{
  "n_layer": 19,
  "n_head": 4,
  "n_kv_head": 4,
  "head_dim": 64,
  "d_mlp": 704,
  "attn_scale": 0.125,
  "beta2": 0.95,
  "schedule": "wsd",
  "final_lr_fraction": 0.0
}
MLP neurons of a small language model. Each row is named by its layer, matrix (gate and up: input weights; down: output weights) and neuron, and shows model dimensions 112-207. Each number is 128 + 32 x the weight over its row's rms, rounded and kept within 0 to 255. Numbers have three digits each. A neuron's up and down rows have the sign that makes its largest values positive.
After each neuron's rows, "fires on" lists the tokens most often at its 100 highest values on Wikipedia text that the model never trained on.

L9.gate199:119095144151138100141148117140104175096157168125097158116147149113184140126089118141119189073113137121088187170123147158167164131150134137145104142137121087053183122109128110129106123145134112132118144155166116085090119156069140131088112130197135079088110085100103168155172058137144135099
L9.up199:163116132119130168168091184146108152127183106101112174140099104118150085153087181103149117119121184162162136119165081104115149101121179143076060144130166223159127104152139150159160133127201091119171109125113188094153093140120086170170139143041134113119112186109125031151115145155131062101
L9.down199:132105132132114114016163108124130148079139137136097125120120120129145118129102105137100159146112133104107175165116125194124124143139116152166153151159119093111135140092133125114112116122098075106104128129140000067113220100096115128106132107167092108090151075106132131131187135117188160113
fires on: " "

L3.gate39:164171138140138177170019148210171146187178023107125120089122105197179152120107121059082139096099128121086138151116172141174135123153098115132088141135139144136179213065156137115112147092133177160130175151104164123110108109171123099168088142127168107158170106088152140157208125111111172099
L3.up39:172146155130136111130154167124129140122108091176177077133202151111135150100205114091139123173141116170167099095125098109124153063117136081162088130080148123152122121121106153094115102126139123188085116115149076151155159091113098100107147176158102142068100079135162106191118103158135143211
L3.down39:119170086096114107156080091125105095190159113083140144090091123119120115137069097136139189122152132170128105170095130130140111151127116150117173149141138119100153185108174084121139112088167122143163147152105157129123083167154160132148085102100127105250170100113172124092153108105109206100
fires on: "6", "7", "9", "1", "4", "8"

L12.gate301:140116190124082109116100110088114126152098127134108077165107115193086144137137159128145083121153076141167071125055165174154162107145116124142126127108091140170202146123126176170144131110107167173104088112116138081104131145077164146147140155131122106078076161120145156153102100159136096132
L12.up301:177109141089155175152100077067081060149112105201111116145115180137121117199214169151152131160047114120126140160129154191187194178110184129146170104107130092116120107113168109125134127154113108149152145165147053116139154150077206133180133098151134182068121152123086156153138133146078180108
L12.down301:153105171166107119116136120136175112124140116118147090111148119175125182120157108143101150106132095092078112117118152086094255137140160129126164120148136172123172134145124138129144144112143100106169112078109092099067087110111244129114142100105137084157116091092128118102140126115159128152
fires on: "4", "7", "0", "2", "3", "9"

L11.gate547:113184149123107168137121157082121081157099151129194127184119212126108153133107167174146163180120101144108086150182096108164160161141212155095100152120100108152143133121145182185084087187178134127107147149110127068165093120142082113158142116149133115122134119115132096115132121137099089129
L11.up547:052119179131107130174132128113082075118119111105173139119137167093110147111133131163077107137158066107055076165165108151156130140084189135146108167094091117190119146127150126212130162145169152103124140134109093079157058112163093131152131145126141064117112137160146146088091156153055133080
L11.down547:132123117124101185004137139130070134112157087112061151131114148200118145148136143109105158138145137075129157155145108064116131104136141079163112119109111138141163098129170073133137186141115112120109094064072142115126122151105107040146141115130101119235165174182102142132146200095127168103
fires on: " Pa", "us", " Mi", " Se"

L2.gate248:122124117123129142148142130112078082174118172136230136099120097178113123102106153109087112156100101155162141124112128133103151117169107125150135137139125140142173088110069111073088111042088113123163149074101155142097109110121176079096114143134117111118036159128057178127154130120108153121
L2.up248:141161176143136130102108082138111187057141189136160162067111097107144163174168123103177106115133135133137112126133087117143139112093121164140093132151057117094070104153149142141138177135126084156157156132178166116112123192180120132105165081164123104127160124156124127070215135140129151111
L2.down248:184121133162156123135138128159157148191067137139090132146048166125098060070082109128089109154082081104049177108163142103167099137166143168141137130114096115153120098109088184078118083098129150174093068107144089138126134117140133120176063130158151138172093158088108159145058143148152121101
fires on: " which", " where"

L11.gate495:176126119085113100171119103084114073116132056104092129105143092228145140098118090126126082143133129155160162157159153109070118119140094158164183085117130114129151149167092131185120164125097192103145154170083102107169100132061117144146192102157114099137114091080076150093102134032061127126
L11.up495:111222101150167170142102134115117114155139085132109113171113089077085113164156086113138146191106109108094082113120159084168123085097108105136114128167182162099189099072092145130123111159168085128090112084140136123123152196108089128076115128133175197073174100099135136134109132138155194143
L11.down495:104118126117121068184160111148189116164127077079113051106151119140112149136142104089095144062156128118123169168152158140167099111131114178108162098159125106141090098130131146159112156121195133076148136135080079162070111156076165111147103072102136116063097121081079119126094045054050143128
fires on: "3", ".", "7", "s"

L3.gate110:136103087108145157145081108113078146146130093144122179179106173125104137112134116195109114079087071174126129111080159109107208149132127166138141074112119120140147113110115148086154116090128169042109174088139186137136152123096186083109136081122131101119071091134164094154117132082174209117
L3.up110:142100173112143121104134126127096070087097160122079129137104146124152155142143114093133156117085109165163140071128157186150061172144137108139127191041113129144120123178072142135155012126108099119136104114166093082171150137145184193138102117132146156093089146137077131110071143166078130136
L3.down110:145148146116153186114111166135082161201165130129110105127107149153111067149105150177137111136171116202115074153114096129134108060129160099114107110188153130146142095097069114152129188177113117085080120118072148165143102092059117132120197111136147069169137096136125147163142157102119080121
fires on: "0", "1", "6", "7"

L9.gate302:120150194131137124117098117120120133106197077058077184161120129146148120099138148121132163095164205145084188137048138166154163096111132099098071172160099092139162118124121130115060083139135154133151162117132158089173100150016118140074132101168119087104100087120078167145131082107201146122
L9.up302:107153086121135111153168132177115116165122142124135076156114122084095175157107140100180119158027128145163148092159154086182123172140157151132106104113093141084120146146105173129146143124101122135160111184137107154139178128110075162114115173143103108090222078081180143153150125187096154165
L9.down302:125148164160144132084133142140101126131177113092135098125121087136137094135105167137153149132105132146078144107081172154108139133117101090151119090167102110155140096133065125134132058120175133106090092131117084116086207125123130148105158115064152103088109115121103184164117162118151204120
fires on: " "

L2.gate692:103136125171130147191121127137133107143157000112149138082152089146117074137091158126108197128126156226129125152109183157150138097191064142132102159117119123060139116069109118153160097104139140168161139124143175099137110149166098168131111135183162094159114150134140157165101140112066128144
L2.up692:153150204149139164098125183127128146188078088148150133139138128124147176142106153088192131127112160103142114123160117070160136060126142134169113133111180190140143139104157153108155200128084095132147183054158138159120137076154103070119151107136133145113104121143104158108117087146142125124
L2.down692:145169124188091114187133176161125121135141049110155060165168130135118185114118106126054159070140159127165126219119163157165121129147104152104146186172167094108121122109158145105131118144116095173145154092120168147151182131118144129140130119133126106091129123172144097165127093095090124115
fires on: "7", "6", "4", "3", "8"

L5.gate125:094092084125150121132064101091124136102074164126116137073095101077098075119171174119119149136127127166174086132060168142100165101118163118112152151176103184071151106122151138119100176157147127114133147157069119133124162094131172109135121123061149119136098086133195125128051119116142152052
L5.up125:119153143116107091117153175168169104103105151083123145137100123134101108191164137178170065164164175147118145146166122143119168111140170146082117128131144153147117161161179161063112105160121161114164163092059069102118148100097154135160162128084154173103155100145102080124144120120113089139
L5.down125:096145141064123130133115137112103149132183098150125144098145093133116103113124116077117146094100121077151124138102106121183062130114113085159080148147110122080097109144079100118101141093100144180087104167112163164139090122151124187134125143199132138124094159101147189151154073140132148105
fires on: "s", " |", "in", "d", "un", "com"

L11.gate179:125151121107170180115096116167176178080114166056247137099096078177137180140100117156166162120127172138080100124151075097059099132144118141132129162129133138122155189076148130106067174105109111120113126169073148137108163130109116112132158171123124146150085110124141136126159103171167181077
L11.up179:131160074137143092128091133081141102121065117151126160114095110117155142150148120076112128135123135134089083131146115110148161093121173141145063118148132129152163048107158126112155076117209156109123105160113122139107086164133115120189152106087096155110171138121092093136096107159128028117
L11.down179:098117124116123165191104078189147178106111136126121168129074135107095114076105105117140124121104146129140137117141133167101111186187104125119189152117155131152171146084101147099128151125060129164080098113160125137119138167105154160127139189171070136024074137110153077128120107147104134089
fires on: " an", " "

L12.gate569:153174082195105132138110159078118109147167176120109131102155105136179163117151133132153099163079146141100092089080130095116118165119126070140123109157126114129125150110130154205082145083160153124111102202096129063130066128083123139138089145124116131136160128104119111156113068094156080068
L12.up569:094114169169125198189130047144155119100167119154091055091119129093175117148152124109176095060102208116144148155107083104095112096129159150102131145128136127162135085183137124139164122101111128115155099125123077136129082134104101097134111190114090194180186155215151182114146103119177130098
L12.down569:119138133167132090161147108072089150147124150120120159084132122127082145136120137150124120067119122118170162104150156124165197161106149153110092153156134163139169175185100168188028156105158168068109158175133163115119113104100121124147079135148150122155091164133106182125111153098193103118
fires on: "."

L9.gate563:168118098114141119124153170108125164080189177093127119176139134175168099138169113093114146152095176131133164087135204170136105172133128099132076127126080115121094172120123086110091130160163143088102180173175121103142172121111155143175092142124133104113133072070134172108150092149152136106
L9.up563:090138130149137160110144078140119122147093082114192103098129062087057109141089151100130146071110103137091089158094044117108205067143115140136179177120158114117133174119141163140101143092121116168147068201142163094129162111132116118119134075145157117124145092152159099119141132148139124098
L9.down563:120109094130126141053123163106124126039146164126108128124147122158163102146127132136134154100108137165135165089151208151153135163112153192121110096149098052134128092120128153135134102152150109127104169167175049075170207125136136074164086093122075100107151134126122156109141096191135161130
fires on: " "

L16.gate515:115116126092106099117122134166075137146055127092123158040105133120117134093139105115064181153164093143138131116107130092168105159123111137087104170155133122128219142154123149200121106136093125104046138093140172112131156101188121153114078170148142045190161095121129144144147141088058132114
L16.up515:067130151127165165097130159167110136180134102108079130157101124133153162077168093105127165127144087137135096126174131152179179134092079099125133125125078139142198129077141106098126162171131106118141190082141148163091096111092114180128090112128108158113113127154135139109106167147126146116
L16.down515:106166129124136075080100085157120129127152099150150157089111103121107141121119113105138123128203139103125153094111122127122100102155101081157209095117148097129148183103194120172165145189128173126100100100119147129119130184129128074110102150130118106131148111082088148075115101127083128117
fires on: "1", "2", "-", "):", "9"

L16.gate112:134078142136124118131052146065150094168100122125149121134187187084129128121114110159091126174110173145081176112142110192146110133098097080121108155112137099137147126130116133147071127110181136090106159150176084079197127109075140180183147101071086099150114102154110120151139111116128124145
L16.up112:163116128120082088123120053152153130128180068127136183121145140102106066169099132132134157145162088123109185080073141146209151189174140140152146097162111110134176167109176132190138099086107146151187121119102157128108164096100116055158123167106165113131190142093170101147156154165149135175
L16.down112:117155133125129158108118117125121138125158093117158120108071184109140134144135132113161133104142144147126109137095110094130168144192091116145154127147132129077116119125069144071165068128134136082174148117127112119089162111149188129112105164162176087101094112147149159162130141150071115122
fires on: " ", "4", "5", "6"

L14.gate195:078104144136163145104148106121121168122174134141156165144137093082117080138078142166084149169146102141142155126103118114074161125106150120170128140119148075095072136123178099117082123141104051133108102147157121141143099156143174108113141120203122148152061144047121146100098123103204180143
L14.up195:135092161205132144197118166081110109135200147134097082093168122116174106090147153105123150156157127130131095078113163032153122126126094172149134081167076171124118120091128056169175162109108105102181089143092072098107137166139073134146153167142143154171054173109154139128178125157133129145
L14.down195:148083121128161141137076183198112133162111141142138129182146114154130207156095129083129091155100134072130223126185167088129178149098152133141115094104059152101156105174104122155164175104116123134085119124102191126125137150158093089086110114119132112066134171142206167144207114129174137147
fires on: " |", "9", "7", "6"

L13.gate508:099101078175154154153141088089114117078183116148143185130158133149185139149104155129119086157130096145122126165126108095107154118110170147116109143140123139187111135144085146150083122143079121128120113187123077089134108101093195097159125156162124154203097169163073238172149153105190151122
L13.up508:160096095145104129116122128043062112150198096102141112154146092158082113135144107147108121119115087131147110164101151124109158158133132117124059117098134122178123173117093146222114110099144154110105089142092173124106087095105221128080174146129075146135125169162138089101145107095164089113
L13.down508:141129113160144062132138118094134131144136158143092199123131139157106142136106111138152184120152102000170129116144174063104118140141122093153028095077131164117108160107110169166068167110194154123088144127092137102106109138107111084166138178162138109145098150127103118060086077108159137117
fires on: "."

L2.gate554:109156033141165090160123156093110155102101108104163153108149127135155114090139074063130023111110167175134135092092100142071154131136129104113121107159083092090126124120106163137101117079186142079088103124112130101160138156155097135067166134162102134145136177218113180118083160108167166134
L2.up554:106049095184126149121100077114101151131167089068126114089149101138146133119098076100138142111151153170123109178141155153136175160118087140199166095209140168048148089143113104134134116113101116125114157103084068111147166152055087097153128136141165144130168146139126132122158119148121126127
L2.down554:112156164079117114112107163127139094088110098121164085125134123119101111176161175102105107097091115144173175100152108128120094185150142133034112181114115138179106136131078147063069174147123114113077120067132168187125115135119173198084128078114181158136107187148143087082102137170088111156
fires on: " which", "final", " what", " taking", " ESPN", " who"

L5.gate499:114135033137143185139163095120081156146088090095125159138139109150112145152154149072143063096134109169177107176124184115037141081172144103188115180075124135130131164118134172120051145128118098146107195137056090153167080129063128166120097160154172189121161126155139124124083126097133156147
L5.up499:127087156148105101158163108163108219078097134163147093053080137122130152137224113163121113134183119139139133102147129154111118108145094109153135148185121120076182155115162157152095156153051174071117156078112136101130110081188135151134139096058101178077136118180109123132128121126102141077
L5.down499:187081102092129106163129094103200111141169122153133104114121136133136132086098124108097152045078116040132134162128169131146105102153176101154113129125124085135067146153072148129130162066132104133138088121135154124126135135139112126145126111152194217088142153106100062156168104151157091125
fires on: " |", "d", "va", "s", "pen"

L15.gate323:126103128118141115158138139161087151135087176122123134145178146083120149113035115126113137156145147138138119163116099085090121097092141101169115022152092154168063120138168094091180139097091148144091065158127114127124174153135120107073114130112135102086190115120088165142100093164121102144
L15.up323:126152117073120150109086152117114111156083108118129152117123114156102134161156118101170157191107096136079095142064155173144119156162133093094166130082145144126086136130153083138155111106127110125199113127208139142148140109139211130151134130072149055111101149117109110084182085100089139093
L15.down323:145097135138150097158174105124148137113085103129174134089149091143145063085063146141164130127103164178117100112116100141156143129149125146109155115054137088107112128117144141118114180130187109110111157127144140127090119159155078077145054106186149197177134135166130105181122130120153047153
fires on: "9", "1", "8", "2", "7", "0"

L3.gate328:190172128134108148184137140108119089123189037145144128150156138126141121101116093149107107094150147159102167139143212102150143116120120097132149155174110159180158129106109126145127111106114158191140168114164118101088107195105089137150092161108198110113131104144108157173185086108152121075
L3.up328:161123179124097166101100170137094119102114124121142084142140088092141098088156115116173129168076119149108113129093060161155127157086098111131102120075162181159069126147146170120148164216115138127155119087154100158113138094067150092131118135183080146126067113148135106129089148133133094157
L3.down328:088137113145142071128133146178125121128126132143120161062119145084129145084133112140132135167141130096171128188133143111144102148133116115154115103143121081073170174103117152083095088105160112161176150164114141104099137135171129096060115118123124091229141101121136143132093109069098160142
fires on: "4", "3", "0", "8", "1"

L2.gate698:110113111097125151180159140122141120133181174115114173076082091201126159118126101128150120129154179108114135116041201147166159212154140098123109115143121114113107157172127120173127060109155157113106107160055126085060083133102138106209158187134170129149184162186151180116170129130122138102
L2.up698:160137106160126150119116160148115031155093120174095082129125129101115130205187114149092085068152154111098087143127196167143119102138127163139120124142106124146086116087128200135131114155111121178122114146155104114129100079136126059150192173101109093089158150080165100143112122132116102113
L2.down698:099112085150133124153135111159121148133129095104126091110090156181123127107054108143140176154113098100155229142112108071110213154123113071123165097106185131099154106150151118094174130107139142140069124117116154153162110099156146123087104097169130140194130144170157150136161116069129054188
fires on: " a", " an"

L4.gate443:128130166162091148109155122129108128139110176151127210047111150105101156169135143099108085200175124132126089142098130100134172144125180110166179126145099131108186078133139091143096068080131169099149137128073081137045120084122139144184188124101107141178124112125118139173136168100109152129
L4.up443:105131119188141162097159152172154122115134148131148148091104145157114151120136137128146099087187065121122063206161169124145129140090174098113077129148156167170125169099112146132178111184089125144168158100084175107136114087142127125067195160100127110167124112132088119160134146187113159177
L4.down443:129106064099142137125101108117121122151131073120103094151151125124141151111100119135140146128088168129104200116098106130111122105129066175172114136068097103108153107141089135119087131141130167133097096140165151152178117082098125122128083049113147134150088153137130112164158129071139088068
fires on: " one", " a", "de", " you", "the", " bass"

L4.gate91:228170111053116190105131116146105116178182127146200137104183125126118164156155113103130157156137090122184139118120125066183105081142075138135157150094111186103111176084165100100163186092109100131116134114114072090130112140142068046148150125145168090176148089139140151143149097112064130104
L4.up91:201085193112158145078151173160113130095098133063135135144210074096209138142163122112149133073146072132164190098039149148119126137060130203150180135160181213143126082097125082093125146099143090176141108128121086121086108098084137115122141124143159146167100055132081126181166117124143119167
L4.down91:130160069153091091174098059066171133154148130167156112109042159168103147110158150127190115182143199100122087163230117128112132175156165064139130112128156116144163135134124166155136091124137180082123167132076123118151169153172101143122153144175109134060144125157119121105089095119129122098
fires on: "0", "4", "3", "7", " |"

L5.gate503:201090089139156147114134096138090118143108075077192162145154102105144085130126096071112147163115134173130162173066124123150207118102130113128098082113155154196151131144130141137120113122093103133108139115126152081142157183132071093102105107088125126161110094153097092182121196092119087118
L5.up503:071156112095136077129118111093116118107131124101197146124088128101142102133122119122178139133135080109149061115130090144185133102155135192144129152088153161094153073124176142094125119078160104128179153128153144160131169182091112127101074150115164144095166061115147170141129049120139119116
L5.down503:111129197119166129093121136160107139096131154088107246122130136150127144150094163156141148065136117154130124122139127138136073129113149169114128130136130131131158133099112155133125134114235157134141075108145081136130122100121146143110148213123117135110110059106148138110146088158142180116
fires on: " "

L16.gate3:135103113166087117112018101108172175176160168102146122149101061137163063197107087130097123141150094151116166129120138124080152141145119128103127202135101109137207152082126105126116107092166147142075193105137123136108125092125127125117107228123089101155144151111100161085166098189092154130
L16.up3:194141173138077139105140086099153082156114092133157166198125048134111125159115073096118142090155166123155117104113131104110131096105125157129088176153119139104192134150196041127113129153103166069135120080151103174119174088095152119116192131133143069113121127130131092149185119170144107103
L16.down3:149135153132114123139166106108150187177080085096125148216086047047100165108140113127068106109146119049144129122129128130144153131161057086160136138142084087118164119155125119150132129145108133130103113087144120067100170067097125103123126116161146126176088141170124143138129137128119146109
fires on: " an", " An"

L11.gate494:130177105096091150128171115098107115156116125099099156073057086123144162142156157091165103152086092153152130117138082119195105156092121134140129081089130104071151136150118049098120154142091187118152100111144119124146141155119140072168109118156090092161129108113129105120158108079191122153
L11.up494:080144100090104124134145086119119112164091128130153091173114156156120181111050147154212138131096091130099162198117120155092095127141137144154133116097142062118142141106094132098089154103126122201119125066170127225169206126120147106144108154134041091059135151100158113140135123127118135157
L11.down494:163121133111089149042134106138162158160194122108102143138141178143087087113164165116138094148123144118129162126130108129134189071113074110157166133150196136183054101144147142148157138158124108164168115140120123126095110117137088211134130092136158154083125137103183135133098022124106113096
fires on: "5", "0", "3", "6", "8"

L15.gate50:118134090185123076134114116104143178147145164083129156140053101137104179109176133115121127150149143140092135137109113091089167162157193053035095133185097133194143149116165145080117100103145161126055114149108110178139127151129131178115127122121160085093129117111066120129148148171089118137
L15.up50:089127090185106142144148140105164087185166106074095134184070087156104135036137154126129130137147155118120133141186118162137150123161155117148109118093167132139129101159150159108138142121101168101106098171052190169156148103155119095105176063115160055090163123111111129128112159130120119144
L15.down50:127144136126089153115107096127131124150167085110096127167150094112096115183079128096093151117105138014151099176152081155154153099108143159149113153138133163106126130183170140093159132117154097079137176113123177134067165100131139108084175076132214183116201177173183132062146165119152114058
fires on: " ", "2", "1", "born", ":"

L2.gate127:135138179133087126131103081055125215113129123146116109124081118142062087133115125084149105095107111182152112143126063129106152102148131100130178072152116058140148124045047094111083145084127159100119140150111172138117122104108107086098089132163100094137137079095099160130170160137133151097
L2.up127:076129113176093113099128114011094044126087125140154124130082092143140151186184114095174115178102106162090122135106105165122126151141153138085184065065148134113102133051115073110140099090138094092108096120163103129130135087075160097164135101116129109085078143184109089129131109105134113074
L2.down127:149140139105144118082112126208155177126132165131126112107129186159143121104070118138069177134163222142145146082155092077180161098117111139124168147158146143143132101160103130165140173204127115148136147111072161155121072167198109209119168160121106139169127139150150089134135157153119145177
fires on: "0", "dic"

L9.gate95:175160174133109138121115148105097116151155100080142121137125131099163123090046118136157152088116156132171128135143128187166128113128120132152150149142156169159150104097143113129070086125121126124169097169176104114150174069072082157135092113147123098097084080108159079142151070127098143089
L9.up95:157104095134169122147124127144115131116132188137098128168163118148174119164143115152126176144100150146083184185093096129116156086138114152088130107073088099068139175151134119073137069143186118084139157075149153086131159154132094133094112146189197080088130164153065141161120145184122112114
L9.down95:142136152129110108024122157137113103109141117102127137085119137085153148119112165132113168106084134107124141123155120157103101162114121142158160119138102130147182124129129101143108129143101074124107134102132030053148248141112143156122102091122134120078085089104155118102140146124211176092
fires on: " "

L2.gate397:074095195139140142150125157197133132068140046157068120178075137105144138135141111088139103118115213137091161148103182102084144111140092152137166147113081156146123118159124109148095075139130099180153145108175084148099159091114115072097125123177163167166129120086114148144190068140128144131
L2.up397:141126117127106135160118137145207142177085074148132127108097131171131119107046166112158180177161132149144094085140178177120156055087118124107050125125092194120151126078109109122141184166106127102106136076118141168139107085156147141126160128086147160056099142169116150129162123122083151108
L2.down397:099116110135150085109108142125125087142172112147096067127138132118146102145166059171099025106119112138146139161082162096107098158194132158143206208119138101134134096188135141136106115113128123143150116144143169122126140110067152143142091175156121103123196127082171122163088133160108123118
fires on: "5", "4", "3", "2", "7"

L3.gate140:104125123148095087148118078139116120119051106114144143130145112064125149105119163138034153127113127184137151120140181105095190121164127119145105169135166135154166129142098128071058100078082136183073160111078165100135119137144145094125119157158146155157158141133153182197122131084102108118
L3.up140:142173089125130135096142114166158132168101176202175114097077141078108187148186140122136158150095149115146164149142167142090141096143106087118136150112122107134134066122169147177107125089092063143162170098111112117137151096146118183147129137054118108101103143187200097182125087102090146116
L3.down140:110098117158126111147091177124139068131142158141085119125136145076163133150128126128148133154119128106132164080118091089097098095124126118096126136096116088156123121106156121097170163156120097139129095186058140079173113155121186224138099102133082154113125143100074087149198112109152145144
fires on: " ", " |", "d", ":"

L11.gate550:112135136168106148101144106125161114121105142087154108167152125134134100124086175099101081131159169156116128131120152105174162110209119160133078119028121123154168144106149125078100154099118124113167086136128175062115109111073170148165079113093105125110101124072126168188154143131134109094
L11.up550:100147183120056166100142108127140095108153093082135086164164124145096102095077178108052141084143120103144112135147135126119179125167148153144072112114160139174121090145215142107117165110110054127156068167111228121086132075123152097154102098115160145121224134149162130139118143139095112130
L11.down550:114123109109132118069173104113103150116125075140106107116144090151118105168186117106125171158110128036067135099128113143099121184070116151145118107150083113066061120150149100177172120160141118126122156132136166173084153092180096149152140106075160161120171109167107122124125141141133163114
fires on: "2", "te", "1", "0", "3", " "

L15.gate402:098127162133199092159140097163082110142043074111125114091148115128111148092124145158131101135212071139095131150126064135115098097180167116123168111112101131128103085134134077129169173098103108096169097125135161097116128148148129111133099149099127096158131094091086111143140083112088143133
L15.up402:149130120121173156120094143167142045159147153110148122145118064089110175090182141135130078114157107127160142151132154148198136137144165164082119122074094126148167107094176112050099158091194102103146117096177150135115127116141105136133101172056105108137111152123165152157169109126150118160
L15.down402:130162114170171114143104150100116103104136150147148127129080103141159051114146121194140089085120145163100126115179094145159114122173087062110163143077129185175182107093121186172127110136164183137118131112107120119107110127096109088141149135151098198097158140134125125145130111181118114091
fires on: "3", "2", "9", "7", "8", "6"

L16.gate73:148112075164116086148163121082114124110132116108147099122129131151104191118122124124101109105148118136112089119156159045148149135168102068142075133136137147119142161064137152218087118113122169091124107159097122103099115125127113113147113154135100103139096109168092181116110108075124157078
L16.up73:101126131168128108134110115132101088119155129174068198114170086124148089153128129069151156139121195114120139096102117121135091120126138151125100116147149117201171099136135107122095145151087100065131123143105098130063102064122130107086110117102158150188141124103123152127150170111192086154
L16.down73:156158106155123078124124104091140131125104138148161145139127109135092187098075123173136153086129079088136080110149132055156162173140070128132067143116118151133097151099135167230071181118118127118109107167089132116126129142095089106165149152142112120091117131165155093137091073092136114104
fires on: "."

L2.gate614:151155170123182125140103122096108083100168163031131146142111046159077139134136114160117101096088140136051117155147124158085128145155126133156117115153113119084159129115207103122111137146196105129098112138149119096112153125092176134172104106100151179165130179129092156154134180114085164117
L2.up614:179111161178115147160115114118126158123123124081124149144126123058114129133145087121083128098166151130139122100210148124112120127059053124084142139175071126129093082124174107142155140190098182112153117173146105102120192134087090090125146209093169105123166158077136072110165102175115159165
L2.down614:128124104136119082157123113165159101102158117161114146117134159189145139093117168139149143139047086131195077130108137157094093118164172110067129140101138066159175072134071182083081068095155132123111129106107210154147099127137091172100141058161084119185140125132159162158086149111132059104
fires on: " a", " of", "ed"

L14.gate407:119117155111142173125105118180171152105144143172129110120082028134142073116132099145125102122122123142104092161106175155130163127137144108098084151161100152138068136086110132134106141184122085115072124107127139135153135130167145167168218140177166142147116152130123097174195030188206139060
L14.up407:126093101181137186169122144119120097157148132126144134147120142114118124152125162127095152131146130130115173110126120127170108134118139128168124105141137174084167083051130116103086139104140126119080145139133093120113092147136120154145112137139083097158077200146163076191153083148177078099
L14.down407:136083153134109159166098100087113168187102091080121125195175104068158169146144142124075120140114123093092106110129160161187114120091121122162098126112084081072197087141091157141135136204093180097156096089124136121140180063137146136134169178190148133103037127137119134124153088177102135091
fires on: " an", "\n", " |"

L12.gate195:180110099074036120120134099109110123150147139093127055160137088192135173149141182173144076130061119141135137150073080112161102144124130113129077055185112125177116091165131083062161177114137117116074066140120099133142140154070185178095136093143120146120149099101116180083090119072150105151
L12.up195:110143137072104132126140139141152134170138189154121205159079169149167108129096095167126144169072058128183117105145129176145182159103167126150147087125075153082170099109114149143187095151124139138130121094133166120103131127125177115133082119164157153110125125044188106146130134175070146069
L12.down195:179101140153109101173107111151139094140166128165125127186154089149098194160119100119172192136126096175126099128113125098142255087111179151079114164115127121128136166123138165173088158120103089148070149150099111137100101178137169098145148144121154138123102106091088116164167104128109093145
fires on: "8", "6", "3", "9", "7", "1"

L16.gate513:218131184177102118156116123205129128146142144126147109116115109186119114133130147105075093183060152136158147150171153147089102157130135134133132182186101144189136149104134166092115105150117142227101085224084148094150087167104114134150108118091141099115157158119147141110139112105198167155
L16.up513:149135129091122109104126143076116065219126143148207061163110088134153141132160117111131117117100102121088111139143113134155092114104131134173170125165131192104149151210139179129139141118161149139152048167142121169169121195182133161145180108135135100104196153159163178151118141117178136160
L16.down513:141133168094121169150136111097148133159132071103126125140079139090097155135165149145142107148138121000121116157117141071128129125143148133144165117203125141149120144183155128111163142113145129109099142146065153174125162092148162134127163101156154135139133184181135070078132090063196134088
fires on: "8", "4", "5", "1", "2", "3"

L9.gate394:129110121112185142114149062162103192125110135129162097092124124157152092109156092069159139142136148134124132075096131152086139098112149188121129176130185124122131122112181164142067154097104112093151130138129135124151139106116182139122136144143152128126154111068098139188077147146182095161
L9.up394:190099154107157085095109096087092117122152099139123078149070121103140106136153158171107185138097089117111060109105137139155113110126102118135146169120159190188113102094158098101090130150104064107132094135163102144168099132118151112156116186133157163155107164160142150199172078118168104082
L9.down394:102141107150100147174121113076094115105149124092119152205123142105084134126067129129139133156144121071135162151163124126159138174116149072087114125097095094127161159147085106101162092108138198199130110121153214149134219112182074128091126116121116141111119125128127140073142127133129133165
fires on: " |", "4", "8", "0", " "